config.yaml
n_kv_head: 2
d_mlp: 1728
norm_place: "pre"
rope_base: 10000.0
bias: "all"
tie_embeddings: false
parallel_block: false
init_std_qkv: 0.0198
init_std_o: 0.0
init_std_up: 0.0198
final_lr_fraction: 0.02
batch_tokens: 65536
doc_mask: false
dataset: "wikipedia_en"
MLP neurons of a small language model. Each row is named by its layer, matrix (gate and up: input weights; down: output weights) and neuron, and shows model dimensions 448-575. Each number is 500 + 40 x the weight over its row's rms, rounded and kept within 0 to 999. Numbers have three digits each. A neuron's up and down rows have the sign that makes its largest values positive.
After each neuron's rows, "raises" lists the tokens whose logits its output raises most directly, leaving later layers aside.

L7.gate648:492472451470476487497534463435561492468518480531547464495443564529540570534522552497516452568541496496470490511479550474447443572566442526502540446428499534480487486503510496521437471548545462515417469517513451509446512607468483520458541490527569520561491461552496502540445470497451542511494452532473469456519521535473527572548517496493473519498420535534482563464473522437607493436497
L7.up648:552580536490483532540537467543639447473510554536466531537468494508511586571457523528463510531534515435493483451455507464502433562528494536456510518536490458500499534497496441483439529515503501533482492474494452523510535542482510520506497501463548492534477464586518485487512483524527467431493548493515498419459413493495528600508460512414430465470490506518483448502496504558499580521484
L7.down648:510446525528467456426493479543567518503561544570468449526507519447516540527453509488393502507541453429498453478531502533444467537523497570472441539501505463431483569526473431478490530510453564508483581472458517492529487490527540430530580473525561572501423492553521465508483520509448462480482460507489409462550430484562537569457478417515529509475495545496502504496574539455580520518467
raises: "04", "03", "02", "01", "08"

L7.gate1416:492503632500552485482569530528552463565492444487516489491489519519534496521502518443400530514574589535452543456609549544460449468472599521500465534530558485545496535468463496515540506475417478473439507477583436547471544511498464462479489536572467457456503494544521466538468494523411508507499488548477522467518485464530524498507474542479504474500496466507447553431531461472519488453527
L7.up1416:499504484430445502480588496472502538479444466427516473458468466450489474454459470443542530488500485409460526510526525474465475434513493509538506529451439463534548494539500502518516554484484475509518537454530583506480511477486457453501516571577516463487509492550506503504393569513525566544567452493542494543507496541509609541530494505499509440490503471494432560461503463517495489503556
L7.down1416:579477433429497466478518499479487472578501530442566507509501547499531509499459534495433506463497488400441526385564493508503522646493519494499496467511503402411459533526481488550497543480489525435444509498557531575501462538555520462482512498493491534456470544481587546496420542449490470477582506496523520553501570498473517456525520413476487433517486466457412526491562471528490527523534
raises: "aine", "het", "rand", "und", "ko"

L7.gate1560:470521525512417468576500550502502466591415505502528546462529510460534463550509499536536420525450498510528479478500511480515512475509551552540486428459551494497525505499515435496600447557444526457491508506501491428549473519473444548464572490468509509497497589523517540486479538487498493525524543556491458565483503550456555464508521464463562467509506483518532523464578485455503463541410
L7.up1560:435530540519432458544539493495433437467487433396498588450448506475504541552497529498515460428562557547481544503524491432439511506439440482523562499456487520510524548481508523509502488604490411516486421521513458533470557495541461557529564405500462518522464532457554460580496496450520516498515476519495490501602550553539530423512551516501596548554519460438471467493555552477503528489561
L7.down1560:530406492479502513564527478505485458462553485512515493494556558498542506514514507481513508492458482565533472515540591435534504509541481532401549462483458511477593491493526487536505497509484499537480411540546524502479540476472483487552533558477482457466478504458515436517471453485590537538505538475631521557511502537511519438454510488509507460502473472517505526489469484570521466461546
raises: "isa", "iro", "ito", "IAJ", "itude"

L7.gate1726:432534506472518496473469531561470548536552488550449502536482508514544523490545479510518611416448576467443526495514542499537469494410486436519456515494461502532487519521462425480496500515488519538472492489537488495554521520577468551543506507457499568484442507436492444567474479470474540524542568503468509510423487485554499457526509523452526514551514468483500493503506570502414577516437
L7.up1726:535557509449506589550516524545562511565551484529487469523573476564510507568508440437458530495518522430490509531477603558490479540459508484483465544560501490477429510553494519466460520498467624551557493549467450535524477469538483430548486508567510519550566462500463498515466459476475527516531557463504509491463558507554489429476540496496525517475539479529477485498423498460579524500494
L7.down1726:506520496435518541441458506488553481534488504485458437576449501508446528515534475519446500446508539483540526525471460530521505496405532487496529530475444427520575545465459480539488507469535489514514446511477497588564533484508471523548517490489475548431514424588546462562531518465420513484491482448469569547457487530518519502509558525538494578495574510579519528488566466456443517561545
raises: " steals", " goes", " gets", " falls", " uses"

L7.gate1563:532534500535502544549433484525511474545508469453555483508441585466439486518523437485540529440487484471430414535504488535462464553495554512466557504486501480457471523549473482483484528537505549484465481457486500475508468521452525524484529513525462419529456475472450514544441536521535474424504532546561538561453535505512471506415526496485491554445441458454438463465456473573565464505514
L7.up1563:589441515482493541494483449574573438444427507462526444515479531477500559552504578474484523483525420521517505538455438473480489370511517533469470490533460483499509481469472436431477493477411502486432493475560520471395551534530498499548472523515484568541440436504577553549470538473517499500523552447525465503516480478518492476519482420463472538445486540492465407565545498532496446483531
L7.down1563:473507457487525478508476421487578475494536477456555451515514510457518483563508522516481487481483466454552466478459495491563520483529556479523473491469512519553508539481450522563531530522503505428545451401554473501534462488471475486522505477449480489439480484436534528484540502437486509472533491454505480511489526445491527558421518533443527475484490479533440491470509494545524500532570
raises: "no", "hed", "ion", "th", "ch"

L7.gate182:570558509511536466480553468479478515484506517537533470569569584493543489495503514545527516451408431576546511464570562465557464488538441493410504459528561498533548496474559518510471527455518556515457539513462490510503465440557520486441494480518602510520490441482488574579385587483439495482561491504545519536494461484499515478569460489414544468507468507477541431439464486468535489532493
L7.up182:500529534418533562457466445447488435511520507483538407502482518533444492547478493521515512431538505527519546423470490530524507399510559501458525433431491519535501428501604494442559510490421507504477488510452515549519460461542525494519519473533437536538498467439473572506427544483458507580507499540536487566480483548595545499479529419527491522478533548514535477532514473454504533495525
L7.down182:501464576487572510552531548529473505453478510539477430528555487506542550493544535480524496506533482481547524480535538465474531410520476505493499473534526487474500519465502549517484468483523498488491464505509539552492419503525558437422437486436558498507490392464451443539449462461443496548483509475448491478565466523475464473508482487499481471465431519444587521476490507471516544532490
raises: " controversial", " endangered", " famous", " prominent", " active"

L5.gate1645:550600448495510543472528566501429471438397511592518522472487506478553516568466530478479498509438553494547460508491442516518508491469521554508559546461540522522444524521527501513457424572533449446465451499515474524454532524523575535545463470574526473502539526468484526538540501488457409588558530457507487547402528502547536505524581498477484490528516550498527489532481456505447473542473
L5.up1645:573505529519540491488548470475496485461501467536528470530522395493516421568532452549552464526432501511582470493505535513492533468460470542515525511487508518459480482482474470535525565465553451484413483429540500489522532450520525475537453547450506508531453444435466456522534555500423504480505486529568502531515494449541523482506536539471493470562534478523495446486493526456457461495501
L5.down1645:461508531392516587497515465474430514548451485458472480526441512417483484468491551487482493552481562551540512490452484506503483589566451487499450476495504536503488528553493541536558496493518418511488494502503548478514525520484481431471512495488448491482477565524496470542461473420550481516519514579544488497513473388411484485507515492485507563495488429529502490437426527522532468487487
raises: "born", "w", "gen", "age", "unt"

L7.gate1289:540507535461528541533531443482569526541439594454560457470474513578554523440475463513493552548490594489552506439502436531504477542495445480455541415585429520543502498444439487599551545514524478457506474512521569503510463485575522456504505468543552521496565488476527473537507531556478482505499490513483496530505523476505533510520484479472529501465513526476579407505530420444548509473514
L7.up1289:490441494435483463440512447505474542524449511541566459474472581473476467498562596479467508490478478482553531401438486493481556413518468476525434526520479553563536480493529543522436500542469511452462465403579545512479488571514441477494530467445528483564558503448496516545494466533489525495449560546489524508539476522533472496582470526426537467465479451424493527585510435447482559501453
L7.down1289:456456519530519529432507447467441527517553532485518436444549522473535467463494549508509468512464559504554462491559549471522474488481515452548528455544502481481502446430481480510484440465516502528516543465636558479486482515523502458512454498406524500459559416506502433497447488492537485469459535567489427497523458481516546488492495508495492511534537517459502536463562450574490522475522
raises: " husband", " parents", " father", " mother", " older"

L7.gate981:490451504494479469526486493554486527469510474488497499456492427558578500495499531511474505454494491512501538495497478502557529586568502515538494498527516514519551475442462392531526521490531490452506498490395504453510536472393487536563509491531507567527513540530534520541470480551516506464494509558541523539508545544529470483522536504514516469459516471509515502488454538489496453487544
L7.up981:500496474520555562544498401485523487453491459518474535561551449508493502481404483482506575449556538529429452465520459523491506578545501537536580499483519492526502520474474515480548493496493537520505473464453531557580516478451475500543547487493442575512505588490600548552446483480460520506488498523574528481482538556507530472500517486522497440465509448475492567511532488491518454494511
L7.down981:533541530577467477512471509497472462505446526538469442485468547491504452486476514529587523435468444479537568528522461541441544337456530462517485468546536492569441450508577390480463488451467491441473480483479524438502545555522538515477497486499480453438520523458520425494490477509477466436538430447397447506478497487511547514496538506507472522530428530498526373487510429483501460515463
raises: ",", " the", " it", " many", " you"

L2.gate315:531433467562526518550518485478474460492502507564516477568485446538509524515514506470494554540420491498608566530496508531544539552427576494485495482496496453453564525477501571545545518521465477514481456488491542491499534498539448494469445570444574529505484532525440477458482485457586405495475573488513514532447458493504537482496466545440426508487486474459564525502461485419492512485564
L2.up315:468421466518470475473490542465493519493554483448474470656504526520427483510484477542505518449501485516482461515499509446541470502543418483516485493484484442538427441481460549554538452473536493487512498507481533513485500539420501495460483564469537494509500521518452442496504535484542544493491567534519540473477488506465446577520502503508417540482514572494494536508498548478459446500539
L2.down315:524446506546524428514461530464510461529528478501521551567460518481513510515478531433474529442482467577551550522502467563523567381459473504534499482507503455492486439460514492486523556494487499599485476479523573469462490506498480455446511556526435454481437469476517481517417523557518568559460538457514507498526504472540491461532491455512503429471459551563482481463478516437453510563501
raises: " own", " Own", " wife", " name", " chosen"

L7.gate950:469543572559478463433479510478525477493522469480432431480491546513495481492506532474622501512512522471478551488570476451478518504489540529506463491478480514500507541532533500563452471511546533528530448503508480544486462526489513535465447585528501450500538528537495563485448524492600533522479505447470531440523522416488449502497502479508505484454504451458491547459520490472481500471474
L7.up950:483557437559471512489460477433535435502512556390510557486439476438402534488482549506564481441405511502561514499476494445545529466536490450528481440489504554494460481477495490494459476515453547519537514556516437575515450461483448496448500506412555468402434497476521541479519583425479525492453516500505497491484470451542480439495482480483503451485471511540555521507562532456546503470515
L7.down950:593466423538489499544435416478494516459501518472423557486449534431539540537535528465503522496597492516484478538503545429511556442488544484493517426522500534511539463512482506504584492470379506532543493531435441431522509563515520474551481497484419487480559499606474537494474533546464513414472467457426512496499477548466511480477451456589483492511456532497492541541571494520492516499480
raises: "2004", "1998", "2007", "2006", "2002"

L7.gate441:463535536536528480466514512550596542492537565483543563522531531545499515472489495477451479438490525483476496450495551492548442558428475510493556487495484607462466391588473584502514484518527494481524475478535572490439464527525495505429526526417527499533562482507487500537473486544484502535508481524501583441510470485497398530506486539520509500521477525488482498507608546410508465450478
L7.up441:482486492506466481528516469543558457473452491586481536499553460562565470497545578534565525486495480475536443407463500485553522523485484548442519588530545507497475481470546481465472529449464520501509471472520476498458481478507493504448480441514560545491543563521460422560410504476517432485502505471459550551494489543619489485552596500477483487484406497528513638485577529465522437504425
L7.down441:480485466479547502501506441465509497503469536484514531512519477499496493498538503481490534541529491613502436391516487478442528352529501486534597428493509480492509498543540461503404545516548441532536516512468488550515545516509492518503498525422495484556503516481492566544486480525500419555455491540493513561498493490471478493528472487517485458521522475488475365531514523477556428515505
raises: "e", "or", "also", " called", " Studies"

L5.gate586:493557535503521512496416483477465470470468441469517543491509471475527521527525522502509596521482569482422492498505511503526527552488486481515529527449456474429459582570559465508508445398540478494508465540411484530534541472556510517452458499545546492478489498443540485442508402573540517544431448440544492511524475437481514517518621467483529460463449483507469428520475505491524493483504
L5.up586:448474553480505532492446488521524521507444462541492525510431488538494522443525464518408558487480471496505457433489537486473510475513560511550574507441449512525508539528514486461588458490478537503559535536512555515513470476490514530492481558522496448492496506486487497521498468520498501530464459553541441497466481464548445495413517478471497407513492457493509457474417434503505510464491
L5.down586:490512546525472526510440475490530535437521495535564506510469514556507554488626438444535494522481467453453552499527497430514478417486470497555475493473540466479511569496539530494561472533471454473502521518440503545439511465449517446414521557545478483486479572440556480493519513526475552533486493464545468503606499493474481508511489439494558438463395525454503517507481470492550529482527
raises: "iness", "est", "ening", "ive", "ey"

L2.gate235:429479560573505461525511509415564446438520503488458476582530512455560475508518544483457570494486488458489551546451537527553422481506450468512502555522485526489507499535413524483430515512476531497473425472488499605488496482473533498511537498476496477463468465518494424504566466525501472462509542564532459512523523500513414517496555527528459483492487465542500541499443489528503525455469
L2.up235:443525541596536493461517495425523396471575450491533534511470492487519487577543538452483533490432500436537556497540540528502480536444456552566542529539459494500453550508451499448515562537481572542513446471475536565467563501434522568493499488566499495418502490528573434515472561524410504500490475544472457490500547489593445517465557567502526468506493440519495456532522534513512497403493
L2.down235:499450598529531510539477531570482498499579561417548541530527535412576498545505481505502517436493498449479561481494526543454476414543411497483489518546477462534485464484471520453483515532496406552469510506513487468456476486511530501479507523521542522529596523485539475495479482542500522462523468567518466499483572573502549403541558585535532394426476469553447522495391489459499498535464
raises: "kt", "ñ", "ch", "ș", "pt"

L7.gate229:493450482438510429517428526498520468559452468531494466477501554515486477526477488471457488513407490486542468516525545463515535508531495503472607465477519497555462486481574443550499467473534459528571516511474502521519593451490412445525458411484549587507523560509494522466535520443467547454517488510385469456476493465554501520482495475494511513532512526488585497454476540542466489466463
L7.up229:458449534508539477555524492436507527485505536455441543467520501564470506475503484572469595567453489461484460539480550481479478482428488430510507423458452524561457493574548565433592506502501506557472554479514476521480521473558475547531418500478499507471520531541531448484514478511467455459471514544493499473465461537536462493482483516495479525483495540492501514549483575511493442501451
L7.down229:500459561502499514507506461470446467466483508474528493459547514429465513459479531537456478529419530561486533498553535442459438529453458516513521487514582446446403547498514480496524525577517513527467455497473486509467555506499461493463473463587516543585503580458470513472465482564520513463436479498539526531557495411485523470544545504498521496501533453454497478517484396489422414498512
raises: " respectively", " throughout", " while", " during", " along"

L7.gate1365:477504507544480577491478500501502477429594434488532505527456520534465483561555519518485502544471454521507463541518536559545497474511460454472504493526445531493516462473497386536579584542538549550478507496473586517484463520475481481556548462513571490490505517483500517522522436475462529578487521462511513451450530510484491477501531513488554489569520486515533554584450480531555475532529
L7.up1365:472527543520512503498497469474534514508535412463519501559564481527496556517489458519450521432494492517568494543530436410493567508469540499507549524509504441547514491489484468529483575521457524492541498537493521527550478492529452409443538426493502495500512539478453492549434495463472428504458466453524448530528513487473608478470546502526563514532498512556514499534551444532485465505512
L7.down1365:522445510512461478486449506509546467603531469513456500450465557507463505512513515510552541472478465480492472486493512518494512604432533467486494535488517540467516465471520492500507550511572530513494472483404553548402507498535507460468505538480552452448535459489490564480582509473512486470480502523541483531502507471462645467511511515549567484516504466497523344599479500498532491524470
raises: "\n", "===", " Other", " The", "—"

L7.gate588:514511430501439485569479478525519467588502556573553503557500493502495467511536532479537521423512522580449518561521599530460458517527542464524515527419497466442389487544466478469487433467541550503453466517495487598506500498449466522475519455507475454443484548517448503534504571458451585548506469495466466510559499485543507489528529548585522509531537537509409522525571493457539475509506
L7.up588:461483548551508457564537462493502481506502482471509470513509475452512543540499540405516471510566465572517472558545504561538614541513505536479478556515534544486482495492518556477539506476527507573466513491503519516497506563468487503456485549468536512469503544500539423535472567480590561535506466488460549562450508518476515520453474479521492450556557574533445520527514501532508533489476
L7.down588:465431546485533548527476533506478539537481487512453514458502441421463522493461509425572476564556495489485505579512432543467557269449490570380521566499550540536486537580510518469513517492492464532493468553475501474549480501529542474498512529475545492476506544532533498534558502512532485580590545514539505535527537484478516527492550516494518500530474515431466457480502419465555554429514
raises: " show", " shows", " series", " game", " television"

L7.gate537:486543516532530541475533494433470528421558501484494491471434447427447495649542488464509519443546575487523635493483529486548505509452534454431522477600506516557537552477458488487508483473521524572492526429530553551564506489495464446506512547572527536533489450497458459480539513495471519475517468557512534440481557429562506466533489486533548541463487532530395586462525571468586449472509
L7.up537:472511497487463560578563451485463455519490500480525488544548445508534457448506506517503504489494554563537510502504582508537412572482572447489507497477514560544449503520467474501433458576456548497473505432510529507492439479524474479434555568573503555542513520510570489534455508550479503546512525510516568500517554546498539527523533489415512540557545527522468495547454479459550478517527
L7.down537:455524493491457423488462569511492473543492447550443531509507553516507499472491540466524464477452503496446397502518442468419546430481552500520538511424589450526513524493437517476477518473510473485453527479492487526481496491492498550428501505619452442438559459534503505472530486534454525428479483474528476481517584454491585571467414487460524479531554513562476530470570501601431499574510
raises: "ises", "izing", "ists", "ising", "het"

L7.gate1474:464560521437505507459518490439546547498500461464520488468522514545500445436489579447454532491501460466476560522464521564533530534508512528528500513470491520550545539523531455461516459455482494514527484492514484487419511466535507497472501504453558493466501523516519465455499519575543508463519412454530520438482474531510497493392526411501565503384477440427565599512567449479514497519472
L7.up1474:507522476437500530456490451447540493467466467479535447479490513530512516437483467516545524502544431418509509457496517562507494529442451485497542500469492570460522468479537519542461508490485444459531497432512461487490469449479428558482513492534536485496507507539504440473524441516557518454540436434548493433504483498473492522472490452508553464438501543556545565517534551525449506463493
L7.down1474:479483475482527467449458478560575540504517491501585542522491447557585510467536556464495547514488502496540508620441463510524475445490538485475574543459454507481548517472458455492486479551429573544493405401525451439549543470502520588446455526521532561524484518598492469473523453477517466530522490480532506526500437536455480487454508452555513505404508421457499535480509503477502513527503
raises: " D", " C", " A", " B", " I"

L2.gate270:523500500470476541481572461421523454429504493434489487434511535537473502565531532475538502540539542468497451505485496462507456451510505477495571529473480552506516434480535421485487514523520487483497491534518480495451484528499454479529502515517516458536451425486559534487495474533607534520525545432534526510421473465541503496549524479539437564552483502520510444529561477495460492506527
L2.up270:417566440516474568525548463509505452479505503508547516393432517502493520557548513523455575454570469523504463509543529466556445494498483479529589526532486445574546489515541506466503462607521476488524470522480522483466538462527478477533569487521449525448511411432512513400540511450571524565485456444585475615449469464531462547566495444498421537518432470480485486519555483552448507497521
L2.down270:486519575500463498478478407541521529447519496488435490460507473480465520472502491512502496575511559482545517569470401450418535537523565446466450499453524472560486473519562409540549525494557418501555464512565525454499505467477511454532506518486516481591431451513488513562495485558557457501541502429536562495469494438492494422591463430437505447514496518526493523494539522501460514532510
raises: "ics", "ice", "ical", "aries", "ry"

L5.gate1409:552430554496443446527563537478505533528426583518458449556500487492447450441496487562474417455519592466484516518546447422488461505433503511537489434558448473483522474472481505451403544549538484502550527517538479540444462482526504515525482527527437568554485491536528495516485482485552501493521450522537513472567499442515444508548514492508529490519473490495513505438548491524490461471528
L5.up1409:533599453529488551525410520503540443518501447540560486595508474489524421436531493520512448527558463491505459421484540500549524485516483468554544501552438505565545483553521460504479598479578416414515544516494483553535477446542563513372456648511453498551497484526511455496516501508500484442503519414538524493539428458525480462489461517464500359543450498502540504515544463470506414464464
L5.down1409:496506461533479448532496463455504537507470480495479495513529504508486531510532476528515554545510449555437554488492481509474529563482597499558486509461486460529487528528499537488529549461571493482517495495448478510450509403514431522474509493423521486499417479486563541489503559506476489488435496495550431562489422484486498638566469532481507483503550510503437541460540493490491458478539
raises: "us", "ici", "ina", "ly", "ty"